Weights of a small GPT-style language model, trained from scratch on English Wikipedia.
Size: 16 layers, width 384, 6 heads of 64, MLP 1536 GELU, vocabulary 27280, 38.8M parameters.
Architecture: LayerNorm before each block, no biases in attention or MLP, tied embeddings.
Training: a variant of Adam for these matrices, 474M tokens, 7233 steps.
MLP neurons of a small language model. Each row is named by its layer, matrix (up: input weights) and neuron, and shows model dimensions 16-111. Each number is 50 + 10 x the weight over its row's rms, rounded and kept within 0 to 99.
A block is one neuron, or neurons of one layer that tend to fire together. After each block is what it responds to, as a language model described it from the Wikipedia text at the highest values.

L12.up107:40 25 43 32 43 55 53 66 46 48 49 53 48 43 71 43 59 50 47 52 51 73 48 51 47 26 44 35 43 42 44 66 31 50 56 59 56 50 70 46 59 31 50 52 40 40 42 45 59 56 46 48 51 33 53 52 55 38 56 64 48 59 45 53 66 49 50 52 49 46 57 26 40 45 41 58 60 46 46 37 19 40 54 48 45 53 65 51 49 68 33 60 59 52 62 44
L12.up212:33 44 37 57 44 52 67 33 52 43 53 44 65 74 57 53 59 49 53 63 48 59 46 40 29 43 58 34 48 48 57 36 35 65 47 38 68 47 43 37 61 54 38 45 48 53 63 60 42 39 59 44 56 74 59 40 39 50 53 54 64 49 78 50 38 71 56 49 34 42 28 32 46 59 48 39 63 56 55 52 39 51 65 34 42 61 47 51 45 54 54 19 69 51 54 35
L12.up383:39 37 36 37 47 58 71 48 43 38 47 60 57 54 68 42 49 52 63 42 46 49 56 56 35 43 51 38 64 37 55 57 48 45 43 44 43 52 67 77 52 50 50 48 68 57 48 59 41 45 53 49 52 48 50 41 45 61 45 64 40 27 70 38 57 62 50 38 41 55 52 55 41 54 47 57 48 48 54 63 48 49 47 47 35 53 56 67 43 51 47 44 47 57 36 56
L12.up457:60 31 45 38 37 55 49 40 46 41 51 45 63 52 54 58 29 41 51 53 48 58 43 50 40 40 46 49 47 45 52 55 36 56 57 58 68 57 54 40 41 52 56 31 70 50 48 46 49 40 61 49 52 49 50 58 45 45 75 55 50 50 54 45 51 43 34 75 63 57 40 57 55 69 56 53 44 54 52 53 35 36 54 33 42 60 37 27 35 48 71 49 64 60 48 51
L12.up643:60 41 60 38 51 41 52 50 66 38 83 57 39 49 47 51 58 41 51 58 35 50 54 39 44 25 38 24 54 58 37 37 45 39 58 64 57 49 65 46 58 58 49 59 44 56 50 54 46 47 59 39 57 70 62 41 34 46 39 50 47 46 60 41 53 59 48 60 51 68 47 40 55 68 36 57 64 35 60 45 60 35 41 41 54 53 68 49 59 62 58 39 48 61 37 52
L12.up820:48 25 49 60 43 68 78 49 57 35 52 54 43 61 57 44 51 65 44 47 53 55 54 56 32 23 59 44 39 43 59 51 56 48 48 48 50 54 52 52 42 57 55 21 61 57 29 54 55 39 64 47 49 39 45 53 40 40 48 47 57 51 50 61 60 66 14 45 73 53 46 47 53 59 45 59 42 59 65 64 34 53 57 56 51 34 56 69 44 51 64 34 41 70 36 56
L12.up892:56 49 35 40 33 57 78 57 39 49 40 52 54 44 54 50 60 48 56 52 63 46 59 59 24 45 62 49 31 55 44 38 39 45 42 37 58 49 43 45 36 36 57 40 59 53 38 33 45 36 53 51 56 41 61 62 43 48 63 61 61 40 65 49 66 37 45 65 62 54 50 71 51 43 50 61 40 48 53 83 47 38 35 56 46 32 65 54 50 40 39 45 43 52 50 51
L12.up1197:37 47 37 59 36 40 74 46 46 47 57 54 45 64 50 40 38 47 46 64 44 56 37 45 46 54 56 54 41 39 57 49 26 58 60 53 63 52 46 32 48 57 43 38 45 51 48 52 40 48 56 49 50 59 64 40 44 51 61 43 51 40 50 62 45 54 38 53 61 53 50 53 52 57 47 25 41 35 46 67 26 56 45 73 55 37 56 55 38 51 56 40 52 52 49 63
Description: Passive participles, biography headings

L12.up256:55 48 56 37 45 39 57 68 50 42 64 55 64 58 53 48 44 47 60 46 57 57 52 48 39 59 53 52 52 46 55 42 59 54 57 53 37 42 43 38 36 43 45 54 65 56 55 25 46 44 65 59 62 55 55 63 47 63 67 49 57 51 43 54 56 44 22 59 42 40 61 52 53 68 36 49 31 61 67 62 58 56 51 44 49 46 40 59 55 55 51 42 83 40 65 40
L12.up283:51 55 68 50 56 54 44 35 54 41 42 49 68 49 41 49 50 52 58 79 44 66 59 42 53 52 45 34 56 57 47 66 53 57 47 60 48 47 56 53 57 50 37 40 53 37 49 47 44 36 62 74 72 55 48 30 32 60 64 41 36 34 47 67 42 57 44 23 39 40 41 62 20 54 33 34 41 46 42 46 56 49 49 52 68 68 46 61 52 56 47 58 32 44 41 58
L12.up404:24 41 53 52 42 57 53 64 50 49 44 59 51 48 24 56 54 40 50 44 58 74 55 53 52 49 67 39 73 44 50 68 54 47 59 49 52 35 47 32 53 54 41 33 61 58 49 30 32 30 59 44 49 48 37 50 36 44 53 51 59 61 34 43 48 42 50 57 61 40 57 69 27 62 53 58 46 52 57 53 47 52 36 51 59 39 54 50 69 45 49 61 62 58 51 52
L12.up579:59 50 57 44 34 50 56 44 43 56 65 40 67 55 52 58 47 52 40 44 64 52 48 59 54 40 40 42 54 43 53 74 45 37 44 59 54 40 51 62 37 66 66 43 45 76 39 44 32 32 36 47 38 68 70 53 58 41 55 65 42 44 39 43 34 56 51 31 54 45 63 37 48 42 60 56 49 59 65 57 51 71 52 35 42 41 35 42 50 48 59 50 60 56 34 60
L12.up1047:58 43 55 51 59 49 51 47 50 42 59 60 61 61 53 55 65 52 59 52 49 54 50 45 45 58 45 41 50 42 54 68 38 52 37 51 57 47 70 54 60 51 64 56 34 61 31 42 31 47 34 68 41 64 52 57 53 52 57 49 39 32 49 51 49 57 39 21 50 68 64 59 44 53 39 58 46 64 57 57 50 47 54 45 45 46 53 47 41 54 54 40 55 49 56 62
L12.up1281:52 65 61 46 35 54 54 51 58 38 51 53 40 49 32 45 46 55 47 64 46 64 70 51 32 48 63 56 58 42 47 58 49 39 40 41 47 42 50 55 47 43 29 41 52 56 40 60 35 45 61 53 62 55 66 46 47 58 67 42 54 42 40 21 57 55 40 35 58 57 61 62 15 62 38 61 37 56 63 46 32 49 52 58 40 47 36 70 58 52 45 52 49 43 51 41
L12.up1395:55 40 45 56 39 64 32 41 53 51 54 68 48 67 64 45 43 55 68 49 43 59 59 52 46 57 43 53 52 32 48 52 58 49 59 64 52 43 55 47 48 44 50 44 52 50 46 30 42 42 59 51 27 54 69 39 46 62 45 56 56 68 36 55 42 49 41 54 54 49 48 40 61 53 55 63 41 51 82 49 58 43 51 63 35 50 57 41 61 51 56 54 58 53 54 34
L12.up1517:44 46 53 53 45 55 45 53 70 45 59 70 61 40 45 73 58 34 45 48 31 47 21 59 31 49 56 57 55 58 63 43 39 45 46 65 67 30 57 37 55 49 59 62 29 49 57 36 61 70 52 44 50 49 61 56 49 55 52 41 50 36 32 36 44 47 46 61 41 53 40 48 34 56 54 49 42 51 52 52 43 40 57 50 48 63 43 49 51 45 55 46 49 54 50 50
Description: Possessive apostrophe

L12.up331:46 55 71 53 27 52 70 34 56 49 64 50 60 55 53 60 58 52 43 41 52 53 55 35 50 37 40 45 54 47 65 49 40 43 63 49 48 54 66 47 39 35 48 41 56 53 50 54 38 50 56 53 62 66 43 40 46 47 45 49 63 43 55 32 39 49 52 34 56 41 44 42 54 56 41 47 36 66 59 49 47 50 60 46 47 36 47 67 52 56 57 25 65 53 42 56
L12.up345:41 64 44 59 55 60 52 45 50 47 52 58 45 48 40 43 71 51 70 41 47 57 53 44 39 36 50 47 48 67 56 60 51 48 55 59 59 60 69 66 60 58 56 37 43 44 40 37 53 60 49 52 41 58 40 46 54 48 60 54 66 70 66 77 74 63 47 39 39 51 62 42 36 48 35 45 58 69 56 56 54 47 62 51 40 58 36 40 54 72 71 40 48 49 46 56
L12.up459:31 43 54 54 59 48 43 37 36 51 31 47 53 54 49 60 69 47 64 47 41 50 50 62 55 43 44 62 50 45 42 61 34 52 75 43 44 43 56 30 54 43 48 42 43 46 46 50 64 48 40 51 14 53 58 48 45 59 47 55 41 42 64 43 41 67 38 42 54 38 44 79 24 36 48 47 57 59 54 42 42 47 60 51 70 43 50 38 51 62 49 38 65 61 36 55
L12.up948:67 54 49 58 33 53 69 46 57 53 47 47 53 52 41 56 33 48 66 35 43 56 56 45 64 63 54 26 54 52 72 34 43 38 36 35 53 47 54 21 69 46 56 42 40 36 35 30 58 41 61 51 50 55 42 48 56 44 44 49 73 76 35 43 60 53 52 48 49 49 51 60 55 59 39 38 46 57 54 49 54 57 54 50 49 48 60 56 37 34 62 27 51 57 18 60
L12.up964:43 63 64 59 51 61 61 40 70 60 59 47 49 39 64 39 68 27 46 52 61 54 63 39 43 30 50 56 47 54 64 52 49 41 49 56 51 48 60 43 51 51 51 49 47 44 37 62 48 61 71 48 52 71 54 35 64 43 56 48 62 55 46 45 50 57 39 31 44 45 53 42 50 63 28 31 34 54 48 60 57 54 61 24 51 40 50 60 35 48 57 51 46 27 47 57
L12.up989:46 39 44 42 40 45 69 37 33 46 48 46 40 40 51 65 34 48 46 65 47 45 52 42 31 48 60 49 56 40 61 42 42 50 61 64 39 63 43 49 42 44 50 38 40 51 57 47 38 50 59 69 57 56 48 41 48 43 61 33 54 38 61 30 48 60 43 56 47 45 50 75 40 64 42 44 49 69 55 61 52 37 57 55 60 36 44 61 54 51 70 51 64 62 52 64
L12.up1005:47 47 43 43 42 45 84 57 44 70 42 48 46 45 44 52 37 50 44 47 50 65 52 74 52 46 53 56 47 29 44 66 32 51 48 47 66 62 54 47 60 56 40 28 66 42 43 37 32 51 32 58 59 58 51 40 49 46 47 47 39 49 50 42 28 46 57 65 62 18 50 45 44 49 49 56 54 63 66 58 53 54 53 39 54 46 58 58 43 63 42 47 63 52 45 53
L12.up1528:37 48 62 42 44 56 57 45 61 58 63 54 40 37 55 42 49 43 52 55 49 26 62 50 55 51 58 43 51 38 42 42 44 36 60 54 48 45 44 63 57 56 64 44 50 51 32 28 47 46 40 79 61 60 34 38 31 27 47 50 55 47 62 48 33 32 52 36 69 33 51 30 43 44 48 60 56 61 71 39 62 46 56 65 31 57 63 61 50 61 59 57 58 46 42 54
Description: Clause-ending commas

L12.up62:35 53 61 45 25 42 60 56 55 54 61 64 43 73 53 57 49 43 60 37 55 55 37 46 57 35 52 43 46 30 59 49 47 56 43 47 48 24 52 50 39 47 27 50 57 47 39 45 52 46 48 46 51 49 65 40 42 51 49 58 55 44 59 56 58 51 49 64 46 41 67 53 48 42 49 54 33 57 64 44 51 45 73 63 71 33 49 68 47 42 43 52 64 47 51 62
L12.up147:54 42 25 62 46 38 45 41 56 44 54 51 31 33 60 59 42 41 61 51 38 56 45 69 60 35 57 46 44 47 41 66 48 62 58 46 73 59 46 51 49 60 61 43 40 61 54 51 62 51 43 61 44 53 45 42 40 57 48 53 51 54 54 54 62 55 51 37 46 51 63 79 58 49 33 47 49 55 46 60 54 34 60 54 57 61 39 62 54 49 48 44 49 52 59 66
L12.up227:50 47 39 55 47 58 62 46 57 44 44 62 41 50 52 61 54 29 51 47 56 47 46 55 56 33 70 48 50 57 43 39 51 46 55 44 51 40 43 50 40 48 45 43 66 57 44 38 49 49 61 56 68 46 64 52 59 49 51 41 42 47 65 36 43 35 46 33 70 42 47 75 65 59 60 58 49 53 66 51 58 53 62 52 58 57 52 67 49 45 41 45 57 49 52 66
L12.up264:58 45 54 46 38 53 48 46 61 40 58 52 53 49 56 41 51 51 55 56 40 44 43 58 32 46 50 31 55 53 64 71 49 48 37 51 58 46 51 53 40 66 46 48 35 51 36 46 46 41 53 49 48 53 58 54 44 49 40 58 47 54 35 50 48 59 50 50 52 39 45 45 58 44 41 66 51 47 52 57 45 50 61 48 46 47 78 50 56 44 67 55 42 39 57 42
L12.up272:38 49 63 41 64 63 70 39 59 45 36 50 45 57 48 36 63 53 57 41 35 55 61 38 43 48 46 43 62 52 56 57 50 43 56 44 47 24 42 48 66 62 73 48 47 42 52 40 48 44 36 50 55 74 48 45 47 44 62 59 61 47 46 42 35 53 67 38 56 62 55 51 34 29 40 54 51 59 51 33 60 46 40 34 51 43 58 63 44 54 42 47 45 64 34 56
L12.up318:63 39 51 31 40 61 53 40 47 53 50 68 37 44 54 66 57 49 62 48 50 36 46 52 50 35 33 55 43 48 50 62 32 41 60 58 48 54 55 33 60 69 60 46 54 48 36 38 55 28 53 74 36 46 55 48 51 48 49 50 46 56 49 42 70 38 44 19 51 39 58 59 28 50 44 62 50 54 66 50 42 43 68 43 42 59 44 46 48 43 67 33 39 50 41 50
L12.up588:63 52 41 34 49 54 51 41 52 54 62 60 45 53 57 50 55 30 58 40 58 54 52 61 50 54 39 47 54 52 56 47 36 51 50 63 57 51 39 37 32 27 57 38 46 59 46 46 59 50 41 46 52 49 58 56 52 43 48 50 52 50 42 45 67 58 53 53 35 39 55 51 47 35 37 51 46 58 58 66 53 48 64 48 45 40 36 56 55 44 62 34 52 49 35 51
L12.up1329:51 33 47 36 50 53 47 29 69 40 62 29 47 60 45 57 57 39 48 39 34 40 39 57 45 38 49 41 59 58 49 57 68 34 36 54 61 48 41 42 39 53 32 46 47 40 53 40 52 30 62 48 54 56 47 50 35 54 49 53 67 36 55 42 54 41 61 47 47 52 34 44 47 55 51 50 28 57 63 51 41 58 62 52 53 51 66 49 58 33 55 53 53 51 45 56
Description: Early clause-predicate tokens

L4.up127:56 51 51 30 65 49 49 65 46 53 55 50 45 50 42 56 51 46 57 51 54 45 39 62 54 39 56 40 56 59 57 67 60 58 65 52 49 25 59 54 48 44 53 63 43 64 63 38 28 69 46 53 28 45 70 49 49 33 53 52 53 47 63 48 63 34 48 47 51 52 60 70 61 32 56 51 40 46 63 39 44 23 65 63 54 55 40 57 61 55 52 64 61 41 35 47
L4.up267:22 45 45 64 56 36 51 49 19 46 67 47 61 50 50 57 59 45 60 37 48 60 41 41 53 29 54 57 69 44 46 55 56 52 40 53 58 44 47 38 64 54 46 38 41 38 57 46 45 55 54 46 44 36 47 42 44 47 69 42 66 53 66 68 78 40 52 64 47 58 55 47 34 61 73 49 49 52 49 34 52 38 43 30 38 40 77 76 64 57 40 66 36 38 69 49
L4.up869:51 55 68 34 45 82 63 60 43 61 56 58 62 42 31 51 38 55 49 47 57 40 61 53 26 39 53 45 71 49 62 26 47 44 38 50 54 57 39 59 65 45 57 48 61 49 37 60 38 58 47 38 37 34 30 32 46 54 51 50 53 53 63 54 68 35 52 62 50 30 57 66 51 64 51 59 50 39 40 42 52 56 46 35 29 46 38 27 46 40 25 46 56 59 52 47
L4.up1372:59 55 42 44 54 47 65 44 51 38 54 67 45 67 42 53 71 57 50 67 39 40 42 51 44 35 69 33 61 59 50 51 23 38 47 53 53 58 63 44 39 48 64 55 63 45 59 44 21 48 49 61 33 60 54 51 36 48 50 37 61 37 62 29 44 62 42 54 61 58 71 58 26 58 48 39 64 57 56 41 37 55 47 51 34 38 47 69 47 51 34 52 54 52 46 39
Description: Apostrophe in possessives/contractions

L8.up361:40 54 58 19 43 35 65 54 35 40 48 56 61 58 45 27 46 51 46 42 60 57 63 59 30 42 47 67 45 49 72 34 37 45 45 62 56 45 44 54 44 43 52 42 59 50 29 51 44 49 39 47 52 57 58 34 67 55 49 63 53 32 65 32 71 46 50 54 43 55 68 39 37 52 46 38 41 64 51 57 70 56 58 52 57 27 56 64 46 48 39 48 58 52 36 70
L8.up885:54 37 66 41 51 52 53 56 50 45 55 63 52 47 51 49 37 51 66 61 44 53 55 48 33 44 58 61 57 45 76 41 44 52 51 55 54 38 59 50 54 28 44 33 50 47 32 50 60 48 44 52 56 55 72 46 48 52 42 58 59 40 54 20 62 44 52 48 54 33 37 46 29 60 45 47 56 42 59 56 43 56 52 59 62 35 57 40 51 60 52 36 45 66 38 43
Description: Words before a locating phrase

L4.up131:69 29 52 40 46 47 53 43 59 44 47 66 63 51 34 54 61 45 48 56 34 46 42 56 42 44 63 48 66 32 40 63 49 44 45 67 43 66 58 29 46 39 48 53 43 35 57 34 58 49 61 47 33 43 66 54 42 64 48 32 49 37 47 39 48 61 57 35 43 40 43 54 40 39 44 40 51 59 52 58 37 54 44 33 61 49 42 47 57 38 51 41 49 63 31 47
L4.up221:40 54 62 55 44 46 65 49 52 57 51 48 56 60 28 58 59 69 52 60 43 47 39 68 53 43 48 55 49 40 38 31 45 47 54 54 71 63 47 35 48 54 47 40 53 33 42 40 69 50 59 57 50 38 65 46 41 49 52 62 51 53 49 56 42 41 41 42 52 56 31 56 53 45 53 67 61 38 56 46 64 40 42 55 62 43 59 43 59 47 60 45 53 56 57 48
L4.up316:62 55 70 59 24 49 35 39 66 50 40 72 61 60 35 49 57 45 61 63 60 61 58 41 41 48 56 58 44 37 53 53 48 44 61 55 40 45 33 54 47 25 52 37 43 37 69 57 42 42 75 48 55 41 60 57 38 58 50 44 54 50 48 45 78 69 59 49 52 40 37 49 33 23 49 42 49 61 41 52 57 50 44 65 51 48 50 72 49 58 42 36 46 66 51 54
L4.up778:51 45 48 35 33 44 47 49 55 57 45 61 65 54 33 47 35 53 56 58 29 72 43 58 70 39 54 55 48 43 58 71 54 49 52 62 45 46 42 46 51 35 69 50 41 48 73 57 66 56 55 56 46 45 67 40 45 52 54 42 46 31 55 32 65 61 52 35 53 57 52 67 63 35 41 44 48 49 59 63 29 27 39 45 56 51 49 46 66 62 63 55 54 64 37 58
Description: Contraction endings and function words

L8.up234:55 31 50 55 55 55 47 58 42 49 65 50 68 47 40 46 56 63 50 52 51 40 42 64 33 41 38 60 55 54 76 60 41 56 48 48 45 32 54 63 39 68 47 60 50 58 33 40 44 41 52 58 38 63 51 39 59 44 67 50 55 40 48 34 63 53 45 36 37 57 42 48 53 58 39 37 48 55 57 34 42 54 51 47 58 57 41 37 63 44 38 25 41 48 55 63
L8.up722:44 48 58 41 61 44 43 56 45 45 49 59 53 43 45 66 57 38 39 54 43 50 57 57 40 33 47 54 40 72 56 65 47 54 55 40 47 48 66 36 57 42 52 53 52 51 37 46 37 28 54 55 31 68 49 48 69 82 58 52 34 46 54 26 49 49 37 44 48 63 58 53 52 57 48 54 46 50 65 54 44 44 48 44 49 48 34 48 64 45 38 44 62 69 54 50
Description: Possessive apostrophe

L8.up307:53 37 58 51 49 45 54 42 47 50 55 59 62 51 52 43 43 42 66 48 43 44 47 49 42 41 35 69 60 42 41 47 42 56 71 46 56 50 63 67 47 59 50 37 48 48 65 52 46 65 56 52 35 56 50 46 44 61 57 57 62 40 69 33 45 28 39 50 35 74 56 44 43 39 39 40 38 34 46 61 40 41 53 57 44 65 50 58 41 50 35 26 43 57 40 49
L8.up1447:48 52 37 59 45 56 31 49 59 62 60 53 58 44 35 48 48 35 46 61 27 44 52 41 54 54 61 53 53 51 54 49 55 50 61 62 53 44 49 53 40 46 50 50 64 47 59 45 68 62 36 58 48 44 43 48 53 62 62 36 59 56 61 30 48 62 53 53 50 33 53 38 37 36 19 61 59 40 52 46 61 42 50 41 51 50 51 62 43 71 50 37 55 62 64 35
Description: Passive participles after be

L8.up194:52 46 35 40 43 64 48 40 58 52 53 51 58 38 19 53 48 45 77 50 40 56 47 62 53 36 58 48 58 45 63 41 41 48 51 60 49 53 50 45 53 46 29 57 46 47 46 35 59 46 53 70 48 31 57 56 54 45 39 41 61 41 43 29 47 44 47 35 59 45 81 74 42 45 42 26 51 60 50 41 45 44 46 46 52 50 54 65 45 44 48 48 61 53 19 55
L8.up1498:65 52 70 53 52 50 53 36 59 60 46 53 62 51 52 50 40 60 66 42 26 57 65 57 43 49 59 57 56 50 57 61 58 37 36 45 54 63 48 41 57 55 42 47 52 44 60 49 44 52 75 53 49 51 66 30 44 34 60 64 60 54 49 40 46 36 47 47 50 30 61 35 44 40 41 38 60 56 59 54 43 49 33 57 39 42 34 71 59 49 43 46 65 58 43 48
Description: Clause-continuation punctuation

L4.up134:43 74 46 41 45 58 52 41 39 61 51 55 36 49 40 55 48 35 43 50 45 51 57 51 24 53 59 44 50 61 63 37 39 46 60 37 49 51 56 51 42 67 46 28 61 48 36 49 43 44 56 36 42 57 55 55 31 49 51 57 56 42 54 47 60 34 56 39 68 40 50 53 59 53 41 49 39 61 54 42 54 36 43 35 37 44 44 39 59 61 69 39 66 66 48 59
L4.up393:37 39 49 34 48 52 57 45 41 39 41 62 43 37 41 52 62 41 33 50 45 47 28 76 51 31 59 54 35 47 54 53 43 54 59 49 60 47 68 53 51 41 51 44 65 59 38 59 42 38 33 57 32 54 48 48 28 41 51 51 52 56 47 60 57 54 53 33 54 51 76 57 62 41 39 41 36 51 50 73 44 32 51 44 46 57 46 52 47 52 63 29 70 44 58 48
L4.up672:45 53 51 32 45 32 48 42 44 33 37 64 50 40 55 46 33 43 48 57 37 52 48 38 48 29 44 49 62 42 44 32 55 58 45 64 47 56 41 36 41 40 56 52 59 54 60 51 43 45 47 52 43 50 48 54 40 45 37 46 35 46 43 65 64 40 41 40 52 44 48 54 40 68 45 61 56 41 41 52 38 20 51 55 50 45 37 60 55 56 51 36 23 51 80 69
L4.up1486:56 36 56 34 63 55 58 47 44 57 61 52 58 52 44 62 62 55 50 61 58 62 40 60 58 37 51 83 65 28 48 49 57 48 41 38 41 56 42 66 58 32 54 58 51 43 45 59 38 63 61 46 54 60 71 49 31 57 41 62 46 49 56 50 48 50 48 58 64 55 51 53 61 50 53 40 60 62 35 56 26 60 55 49 38 46 52 55 45 47 43 43 65 48 64 47
Description: Phrasal verb particles